{
  "head_dim": 64,
  "hidden_act": "swiglu",
  "rope_fraction": 1.0,
  "attn_scale": 0.125,
  "tie_word_embeddings": false,
  "parallel_block": false,
  "init_std_qkv": 0.0496,
  "beta2": 0.98,
  "schedule": "wsd",
  "decay_fraction": 0.91,
  "max_steps": 3756
}
MLP neurons of a small language model. Each row is named by its layer, matrix (down: output weights) and neuron, and shows model dimensions 64-191. Each number is 50 + 10 x the weight over its row's rms, rounded and kept within 0 to 99. A neuron's up and down rows have the sign that makes its largest values positive.
A block is one neuron, or neurons of one layer that tend to fire together. After each block is what it responds to, as a language model described it from the Wikipedia text at the highest values.

L9.down158:38 45 54 52 42 61 42 48 50 46 47 51 57 29 59 70 54 72 51 46 40 48 32 36 53 44 49 51 56 62 61 48 44 52 61 41 65 34 50 63 63 59 50 63 38 38 53 54 60 60 46 40 55 52 46 52 42 38 41 44 51 51 64 58 43 50 35 64 54 67 38 51 53 49 53 56 56 68 46 44 57 51 68 37 63 46 45 52 55 77 61 35 47 46 53 52 38 64 60 51 42 42 44 50 38 48 51 63 65 45 55 40 48 48 35 46 65 40 27 47 47 45 54 43 59 61 33 54
Linking prepositions. Prepositions that close multiword connectives and introduce a following clause or noun phrase, especially due to, also through(out), as well, during, with, before.

L9.down124:50 39 62 53 49 69 53 32 41 55 49 69 72 30 44 57 44 64 42 42 54 43 69 52 42 46 43 62 51 47 52 63 48 52 43 57 42 56 57 55 47 32 43 49 45 57 41 55 55 68 42 65 70 58 46 38 51 50 41 48 63 61 52 50 55 46 47 54 34 27 64 60 56 46 39 56 55 58 50 42 57 41 43 56 36 66 64 39 66 35 39 47 28 42 35 46 61 52 39 49 42 43 45 30 42 36 56 56 57 61 42 46 53 73 43 31 30 43 42 53 54 51 44 69 46 61 55 35
Mid-word fragments. Word pieces inside words split across tokens, chiefly a leading so in solo, sound, software, plus man-age-r, im-age, appear-ance.

L5.down104:47 48 49 54 63 45 34 49 30 62 40 26 57 47 49 37 51 71 52 71 73 45 44 52 63 68 64 40 32 51 41 45 60 46 46 55 66 50 64 63 24 47 48 43 52 53 44 45 66 60 58 54 56 46 47 35 49 48 54 50 43 64 47 45 40 39 49 53 30 41 41 43 52 64 43 52 64 51 51 58 49 57 61 37 48 51 34 39 58 54 59 57 37 56 67 69 57 33 41 74 75 46 59 52 60 50 47 49 45 65 31 58 44 50 52 44 50 43 32 59 55 42 32 38 66 55 43 46
L5.down221:57 37 51 24 50 53 41 41 80 57 42 72 47 55 51 61 43 56 49 43 42 62 42 38 52 35 66 60 58 49 46 58 63 42 63 64 30 49 57 47 62 28 47 61 58 57 48 69 57 57 31 52 62 34 55 57 43 44 52 74 63 68 61 43 46 54 51 52 45 52 58 46 59 48 65 50 34 49 47 46 44 45 53 61 57 75 62 52 29 55 34 88 46 52 58 58 71 43 43 50 34 44 42 47 62 52 40 60 56 40 55 41 45 56 43 55 37 53 39 61 55 48 61 60 69 55 46 62
L5.down287:59 51 48 62 51 31 55 76 37 55 48 23 44 65 29 46 51 68 43 55 48 47 45 38 59 41 52 51 55 49 55 63 55 49 50 39 30 57 47 58 23 54 42 55 53 54 49 63 56 66 45 43 59 35 70 36 56 49 50 65 40 40 29 30 47 45 43 54 69 59 40 55 55 54 53 48 57 56 45 70 32 51 41 53 51 42 52 53 35 61 41 50 45 44 62 46 41 46 56 55 41 53 52 67 66 58 57 53 39 34 60 42 55 53 56 42 46 64 61 67 61 45 43 31 30 52 43 56
L5.down321:54 56 48 53 50 38 25 65 54 51 36 59 26 58 54 52 60 69 49 50 52 40 64 38 44 37 69 57 56 55 50 47 61 54 45 48 30 31 47 60 45 50 60 37 44 34 52 60 57 58 56 59 45 48 58 48 45 50 51 62 44 44 47 49 44 42 38 60 53 45 66 60 62 37 50 42 33 53 67 53 47 58 48 52 66 60 38 51 49 53 48 47 64 65 43 51 42 55 65 48 88 44 59 48 45 56 32 50 60 52 68 43 51 50 53 39 63 63 47 50 43 39 52 49 50 65 30 56
L5.down373:53 51 70 46 69 49 52 49 36 53 52 55 31 74 40 55 51 68 39 58 55 51 69 38 66 46 45 41 52 59 52 57 37 56 25 43 45 57 48 49 49 50 67 40 42 49 51 48 64 48 66 48 46 52 61 54 40 47 35 58 55 63 46 28 55 47 47 32 52 36 52 44 62 42 60 32 59 54 35 56 42 49 45 63 46 68 56 53 64 46 33 48 45 52 42 50 32 47 58 57 60 55 31 74 32 64 59 43 53 36 68 49 62 35 59 52 56 48 62 50 49 44 59 42 61 53 48 50
L5.down462:50 56 40 40 49 47 41 50 39 62 43 49 59 22 44 52 40 37 28 47 42 42 50 57 54 47 42 45 44 36 41 49 44 73 50 71 51 48 40 55 51 52 45 62 63 55 39 51 48 50 43 54 57 37 39 34 48 66 63 48 50 41 45 43 45 65 49 33 19 42 50 52 34 44 52 54 63 56 45 35 36 66 63 47 55 67 52 52 39 39 46 50 49 53 63 70 49 53 31 39 49 34 46 56 46 43 62 55 55 54 58 45 45 61 46 46 56 41 46 60 46 53 53 50 46 52 60 58
L5.down510:43 51 70 42 39 45 44 49 41 41 49 51 53 36 31 59 39 51 52 65 55 52 42 62 39 48 41 62 52 50 63 30 49 53 36 56 44 55 35 62 36 66 46 55 49 39 56 58 64 40 41 51 43 47 54 58 53 65 57 57 50 46 47 37 73 56 54 61 42 50 51 39 34 59 67 42 54 71 45 45 53 64 48 47 42 44 18 58 62 51 56 46 57 57 65 68 49 49 55 48 40 51 59 54 39 43 55 50 58 36 56 63 60 45 52 56 42 47 48 42 50 43 59 46 52 53 68 27
L5.down529:58 59 59 36 40 44 32 48 60 58 40 48 44 57 53 49 42 65 44 56 33 46 49 46 55 72 67 52 64 43 52 55 66 50 60 55 47 50 65 50 48 49 41 49 59 35 45 49 45 60 49 45 38 52 55 45 55 49 53 51 52 32 62 32 52 57 49 38 40 36 37 60 53 56 52 60 32 53 62 52 58 53 49 56 59 59 39 53 44 42 53 49 33 47 56 44 53 66 47 58 47 30 48 58 59 46 45 52 54 46 33 62 45 49 54 57 48 72 53 34 55 52 63 43 77 47 61 61
Clause-linking conjunctions. Contrastive or temporal connectives that continue a sentence after a completed clause, mainly but (often after a comma), also during, through, until, after, although; weaker on scattered mid-word fragments like sh-ock, res-emb-les.

L8.down9:39 49 46 67 69 40 31 58 61 44 64 73 37 50 39 50 59 32 61 38 37 53 59 44 51 47 56 38 44 48 39 50 62 43 35 53 44 60 43 47 46 41 50 63 54 37 76 55 48 42 46 57 37 36 52 44 37 52 57 57 54 59 38 63 41 60 62 44 32 37 42 45 56 48 44 64 42 43 54 39 42 70 48 61 64 55 69 57 60 36 53 51 48 62 49 38 42 54 52 59 55 64 52 54 53 38 47 62 42 35 47 52 41 56 59 56 64 55 48 71 30 58 37 60 58 55 51 61
L8.down97:29 49 41 62 45 50 53 58 60 53 65 51 52 46 39 47 39 34 53 59 37 51 51 54 38 69 46 37 54 35 61 49 56 61 50 43 61 48 41 44 42 40 60 33 44 44 61 44 64 52 54 42 45 64 51 59 37 54 37 79 52 66 49 46 39 39 42 48 52 50 63 63 55 38 47 51 66 57 44 46 53 55 44 66 55 44 45 61 63 56 44 90 64 54 55 46 64 47 65 48 40 33 45 35 35 48 37 45 44 63 47 35 43 52 57 70 59 48 64 53 62 62 56 35 46 44 39 54
L8.down140:58 53 48 52 48 35 65 47 58 28 47 51 52 41 50 60 50 63 45 45 31 42 42 64 57 47 68 39 56 41 41 40 48 60 39 52 49 47 65 35 65 45 46 49 38 40 53 54 43 60 54 49 47 39 45 47 59 42 51 48 45 59 41 57 43 67 64 36 46 57 51 70 68 63 57 55 50 47 52 23 56 52 39 35 24 40 29 53 47 65 30 46 41 51 50 71 49 49 54 52 38 68 53 53 50 37 52 38 54 56 44 41 48 42 59 55 45 60 73 57 70 67 56 61 45 58 58 69
L8.down178:55 52 36 34 58 55 54 64 55 51 41 46 62 48 70 59 55 66 52 52 13 53 40 57 42 40 57 52 47 62 65 48 48 45 47 44 41 49 85 55 55 39 46 65 55 39 63 53 57 42 46 39 57 56 56 58 44 36 45 46 42 46 41 49 45 55 62 52 46 61 49 62 53 53 48 67 65 59 47 51 45 37 61 49 39 38 42 66 44 53 52 56 52 35 65 48 55 36 66 54 42 52 78 37 42 56 46 51 58 50 53 49 45 50 50 56 30 31 49 61 46 60 48 55 63 45 31 33
L8.down199:69 61 44 45 46 64 54 45 53 36 43 46 50 70 42 65 49 64 42 44 43 50 37 49 48 41 74 36 55 52 58 56 56 37 47 45 57 37 87 62 52 56 53 53 48 45 47 66 63 51 67 51 50 41 44 39 47 68 59 44 51 36 49 39 51 50 67 68 46 53 56 49 59 35 51 53 59 37 52 42 30 55 54 56 48 39 38 55 53 56 69 53 47 47 53 30 66 50 56 40 45 52 65 35 48 44 59 38 50 53 49 61 40 50 44 51 60 54 56 43 49 47 52 39 40 57 61 64
L8.down248:40 53 61 40 36 65 46 50 44 45 54 35 58 55 21 54 68 59 48 53 57 45 66 59 66 53 54 45 56 44 42 46 52 72 40 46 49 30 47 44 35 53 53 50 54 57 64 61 55 57 50 37 21 47 56 58 55 69 49 51 52 47 63 52 55 41 39 50 71 45 66 40 42 53 41 46 38 41 49 53 43 54 55 40 29 62 33 44 46 60 43 47 52 38 58 28 47 56 54 47 55 51 50 58 44 34 41 46 68 38 39 54 56 55 45 54 66 50 48 73 49 42 49 48 41 47 54 53
L8.down415:41 41 52 64 41 57 49 40 28 55 47 38 55 46 55 40 55 48 52 50 54 38 39 44 66 78 48 51 63 57 56 54 50 52 42 40 57 50 64 40 49 51 36 60 31 59 56 53 68 35 32 52 42 34 43 68 50 41 67 42 58 58 35 50 44 59 53 43 46 31 40 48 37 51 46 73 51 44 39 43 53 49 61 37 43 48 55 61 52 41 55 51 52 47 49 44 33 57 50 73 56 67 45 51 59 52 35 42 63 36 62 40 47 45 47 64 75 47 58 58 22 52 50 55 46 56 56 29
L8.down521:67 46 52 47 41 46 46 49 42 57 61 39 53 67 51 55 46 51 60 49 50 47 36 50 58 42 66 61 43 40 57 28 56 61 37 62 39 55 57 40 60 59 20 43 53 55 24 44 33 55 44 48 54 46 45 44 79 57 51 29 61 38 51 69 47 46 27 57 63 38 47 43 52 48 46 40 42 63 25 53 54 44 44 66 39 56 43 49 72 61 51 64 49 46 55 55 43 60 64 47 46 40 44 44 41 39 49 47 36 43 62 71 46 43 38 50 49 39 55 59 58 50 63 27 59 42 28 56
Section breaks and word middles. Fires on the line break and == markers that open a Wikipedia section heading, and on mid-word pieces like re·a·ction, fe·ma·le, en·co·urage.

L5.down7:49 64 55 54 52 41 33 56 63 53 53 31 33 66 49 56 45 58 34 48 58 45 59 54 49 55 55 54 48 53 47 64 68 46 53 64 63 47 52 46 49 47 26 45 44 37 39 36 42 40 57 64 50 62 30 46 52 53 47 56 66 35 53 53 51 60 25 47 54 43 56 39 60 37 35 63 56 48 43 66 44 47 41 67 54 59 48 49 49 60 61 49 39 45 56 61 57 32 45 47 65 48 75 40 60 30 70 56 47 48 52 53 53 44 53 40 45 51 60 54 62 61 43 49 54 51 50 59
L5.down38:44 38 48 40 48 53 63 76 63 46 56 50 37 49 47 59 25 22 63 61 42 46 67 38 66 55 40 50 55 46 39 64 56 46 60 54 52 44 51 45 57 59 43 55 50 43 34 37 40 64 48 42 54 56 49 52 49 43 58 54 64 48 33 43 61 60 53 65 34 48 40 41 43 34 46 34 54 56 58 68 47 46 46 58 73 62 73 48 45 53 40 61 54 53 66 55 42 39 46 45 52 54 49 41 57 54 31 50 43 51 53 46 68 58 28 52 45 43 62 40 46 51 49 67 50 49 53 50
L5.down100:58 59 64 44 61 62 38 58 52 43 50 50 54 65 43 65 53 65 48 54 43 31 41 62 35 29 76 61 46 44 41 55 48 50 60 48 64 42 55 63 62 50 36 43 67 44 51 39 47 65 39 45 44 53 51 66 39 36 54 57 68 33 70 47 52 61 52 32 56 43 55 45 54 45 42 53 40 49 66 61 50 37 49 45 22 44 42 76 51 61 48 50 57 44 49 40 58 40 49 39 45 48 47 44 39 45 74 50 60 34 56 60 37 50 50 58 56 52 51 54 55 71 53 50 58 58 57 53
L5.down194:46 57 52 48 44 64 59 49 69 59 42 39 37 47 65 69 55 43 29 52 47 58 54 45 63 60 49 54 43 42 44 54 53 50 46 58 64 49 68 30 56 27 40 49 54 67 51 46 37 48 58 52 63 55 58 45 58 58 42 54 46 52 40 59 46 59 43 29 50 62 53 55 77 31 65 47 46 40 59 44 52 61 57 50 54 51 60 45 57 53 49 49 33 51 49 41 34 52 30 45 51 44 63 63 65 45 66 51 67 61 41 54 64 63 39 52 62 61 61 65 36 52 53 45 66 51 61 63
L5.down274:55 64 47 43 67 57 52 44 50 54 67 54 49 65 50 47 42 45 49 58 53 34 49 60 46 35 39 55 33 46 32 60 56 41 47 44 61 79 49 47 61 57 35 61 66 31 26 60 47 47 59 45 50 43 45 57 36 67 59 38 56 59 58 42 52 58 43 50 35 40 54 50 39 41 45 35 72 55 46 42 42 49 55 60 38 29 68 42 35 56 58 67 49 74 42 57 60 72 36 46 73 48 48 46 52 46 38 36 45 56 43 55 52 40 39 40 58 41 42 57 53 49 47 47 44 49 31 69
L5.down335:57 42 51 49 42 52 60 58 54 50 44 37 67 53 23 62 40 44 41 36 31 39 51 67 57 51 62 45 43 49 54 41 48 47 51 51 47 40 67 51 61 53 55 49 38 58 33 46 55 58 52 62 56 47 63 46 65 49 33 45 56 44 36 42 59 41 44 45 63 48 63 51 60 49 50 43 44 64 57 55 43 47 45 42 58 58 41 61 69 78 46 64 62 75 44 44 58 61 61 43 46 42 51 53 51 47 49 56 49 49 78 46 37 53 52 50 57 34 53 43 54 40 57 58 41 73 67 69
L5.down455:48 35 66 40 42 40 47 54 38 54 38 56 41 54 39 49 45 52 75 68 66 60 43 85 57 59 42 41 53 63 57 29 64 67 53 33 64 47 46 50 54 73 48 56 46 44 48 48 54 50 67 41 34 64 47 50 40 61 55 36 48 55 40 43 68 51 48 44 44 43 40 48 66 60 35 59 51 64 57 35 40 50 53 47 40 64 44 56 65 57 56 56 44 49 53 52 66 41 31 33 52 49 52 59 59 38 48 52 37 41 47 46 31 73 45 51 60 43 40 60 52 45 57 46 41 72 40 49
L5.down483:48 47 58 45 54 53 51 64 61 45 62 47 44 74 42 38 45 51 50 50 66 46 33 61 42 40 38 59 55 49 53 52 55 36 41 62 50 48 50 62 43 49 60 47 55 64 48 42 48 59 50 58 29 54 37 42 58 42 54 34 32 52 73 49 50 45 70 51 52 46 61 55 64 45 54 45 42 74 39 54 64 64 46 61 54 38 61 36 61 65 41 53 55 62 28 58 69 60 67 40 40 60 57 42 51 56 54 49 43 36 53 43 47 60 36 38 57 38 38 38 36 52 51 45 47 31 52 57
Split-word first syllables. Short opening fragments of words split across tokens, chiefly mo and so, as in mo|vie, mo|ney, so|cial, so|ciety, So|ftware.

L9.down197:52 67 40 59 53 47 48 52 47 52 59 72 55 49 49 40 70 72 46 68 48 51 53 20 39 45 44 54 36 43 53 56 59 44 41 47 61 48 68 47 36 52 53 62 57 69 43 36 63 39 35 55 48 51 51 29 47 38 45 51 52 48 50 47 49 46 64 39 37 43 58 35 44 64 57 53 49 41 41 55 68 74 48 58 43 67 47 63 52 56 55 51 48 41 67 68 46 45 51 48 61 40 65 64 44 53 62 58 41 53 42 54 57 48 52 56 49 42 59 56 55 52 30 52 49 41 36 49
Paragraph-ending line breaks. Line breaks right after a sentence-final period or quote that ends a Wikipedia paragraph, before a heading or new paragraph; also mid-word pieces like un-an-imous, there-by, count-er-feit.

L8.down70:34 55 46 47 57 47 63 63 39 50 54 55 55 46 62 42 34 56 49 52 51 44 61 44 25 67 68 41 61 62 56 46 68 60 30 63 58 56 59 41 53 39 53 48 58 45 39 64 70 33 40 53 44 30 50 66 67 46 45 44 46 40 45 43 37 56 62 54 78 63 22 37 58 48 37 59 50 48 47 63 54 60 46 47 59 68 39 42 46 52 37 56 46 48 45 48 60 56 66 48 66 44 62 48 57 53 51 48 56 48 44 56 42 58 38 34 48 55 55 48 44 59 54 52 42 54 54 27
L8.down101:44 36 54 48 64 52 38 42 75 57 62 50 66 53 40 53 50 53 53 25 49 62 49 44 55 56 34 31 35 57 47 46 58 66 51 60 42 34 44 52 59 61 47 56 61 46 46 46 55 57 63 46 44 57 45 49 50 53 44 53 49 46 58 43 42 54 48 38 49 76 40 53 49 44 43 65 39 43 45 46 38 48 34 70 46 33 48 51 51 34 42 53 50 44 57 60 49 49 62 47 49 66 55 40 50 59 28 55 46 45 37 39 58 46 51 51 47 54 53 61 44 55 61 67 62 51 59 51
L8.down198:25 49 36 66 30 68 47 49 49 64 44 58 54 31 48 50 64 46 57 57 81 57 60 49 33 53 50 50 39 64 36 52 50 47 46 54 55 43 48 54 36 66 51 50 56 75 41 55 50 52 41 26 49 53 55 48 41 53 60 46 49 48 56 50 66 53 58 38 50 61 49 48 53 48 54 34 50 58 35 49 54 56 60 51 47 58 65 60 64 36 52 63 40 76 52 52 49 42 43 57 46 36 47 69 76 27 58 66 48 49 44 54 58 47 68 38 35 52 47 62 50 40 68 80 43 39 50 45
L8.down503:55 42 69 57 53 56 47 62 49 52 59 51 59 69 30 47 32 69 55 50 59 54 48 44 44 83 58 54 45 49 45 48 54 42 47 49 38 56 61 40 38 37 56 54 51 43 48 44 57 55 36 45 50 49 53 49 65 63 50 42 49 39 50 39 50 68 60 44 56 50 49 24 59 54 51 52 55 57 52 59 53 40 50 72 55 46 36 46 47 57 39 56 62 35 43 41 60 37 62 45 37 59 44 39 56 29 55 46 44 44 47 50 56 54 43 38 34 53 44 53 47 53 53 63 39 40 39 41
L8.down557:49 34 49 46 36 53 44 45 48 38 49 61 69 58 53 43 39 52 50 43 59 41 38 40 52 46 54 58 61 60 53 50 51 51 35 54 37 46 70 45 55 56 54 63 57 56 52 56 38 59 36 37 80 55 33 32 67 61 58 60 46 49 53 52 55 50 63 53 59 40 37 52 38 60 55 49 45 53 55 43 49 40 27 51 55 61 17 57 72 53 51 62 58 40 46 43 51 41 45 52 59 24 58 41 47 65 61 43 58 63 74 36 60 58 38 49 44 50 47 55 47 44 48 29 52 51 53 53
L8.down587:66 42 41 39 48 51 62 49 52 42 47 41 46 59 47 49 55 57 40 58 59 52 63 50 62 61 64 37 35 45 57 46 35 46 57 43 44 31 51 46 59 49 56 68 59 45 54 50 70 47 51 42 37 59 53 55 51 45 54 53 58 48 46 42 32 47 55 67 55 64 52 38 68 53 60 41 46 56 55 41 43 55 36 64 50 50 01 39 47 64 44 44 32 40 46 67 70 59 57 43 49 44 46 50 38 51 51 36 46 50 39 41 43 57 54 56 55 49 54 58 35 52 38 68 42 44 43 50
L8.down606:75 50 53 53 68 41 59 44 58 50 55 55 48 80 37 54 45 74 42 52 43 53 50 45 46 47 62 29 63 41 56 62 50 47 44 62 51 60 53 54 57 63 55 47 67 44 67 40 53 46 38 52 53 48 39 57 53 43 41 38 58 59 46 50 57 39 60 56 48 44 55 44 48 38 57 48 57 48 56 63 72 55 46 67 49 56 29 48 40 59 50 57 58 42 42 48 74 50 64 40 62 54 75 53 62 43 59 52 33 77 37 45 58 57 51 59 62 41 42 54 48 64 58 51 58 43 39 54
L8.down624:64 52 42 47 50 47 51 36 50 45 37 36 50 49 63 46 56 56 53 53 56 34 48 50 64 38 31 48 55 58 52 54 43 54 50 44 33 56 67 33 68 32 48 60 58 42 50 63 67 35 53 50 40 59 48 60 50 54 68 33 55 46 36 52 39 42 57 58 50 71 56 52 43 59 45 58 47 70 40 36 51 50 42 44 26 46 12 42 54 48 55 51 51 39 47 42 50 55 35 47 36 32 54 62 33 51 47 30 48 59 61 51 36 46 53 52 66 51 50 50 42 48 62 67 55 60 52 51
Clause-opening word completions. Final pieces of a sentence's or clause's first word (partic-ular, Sever-al, Whi-le), the comma after However, and clause-linking but or dates' commas.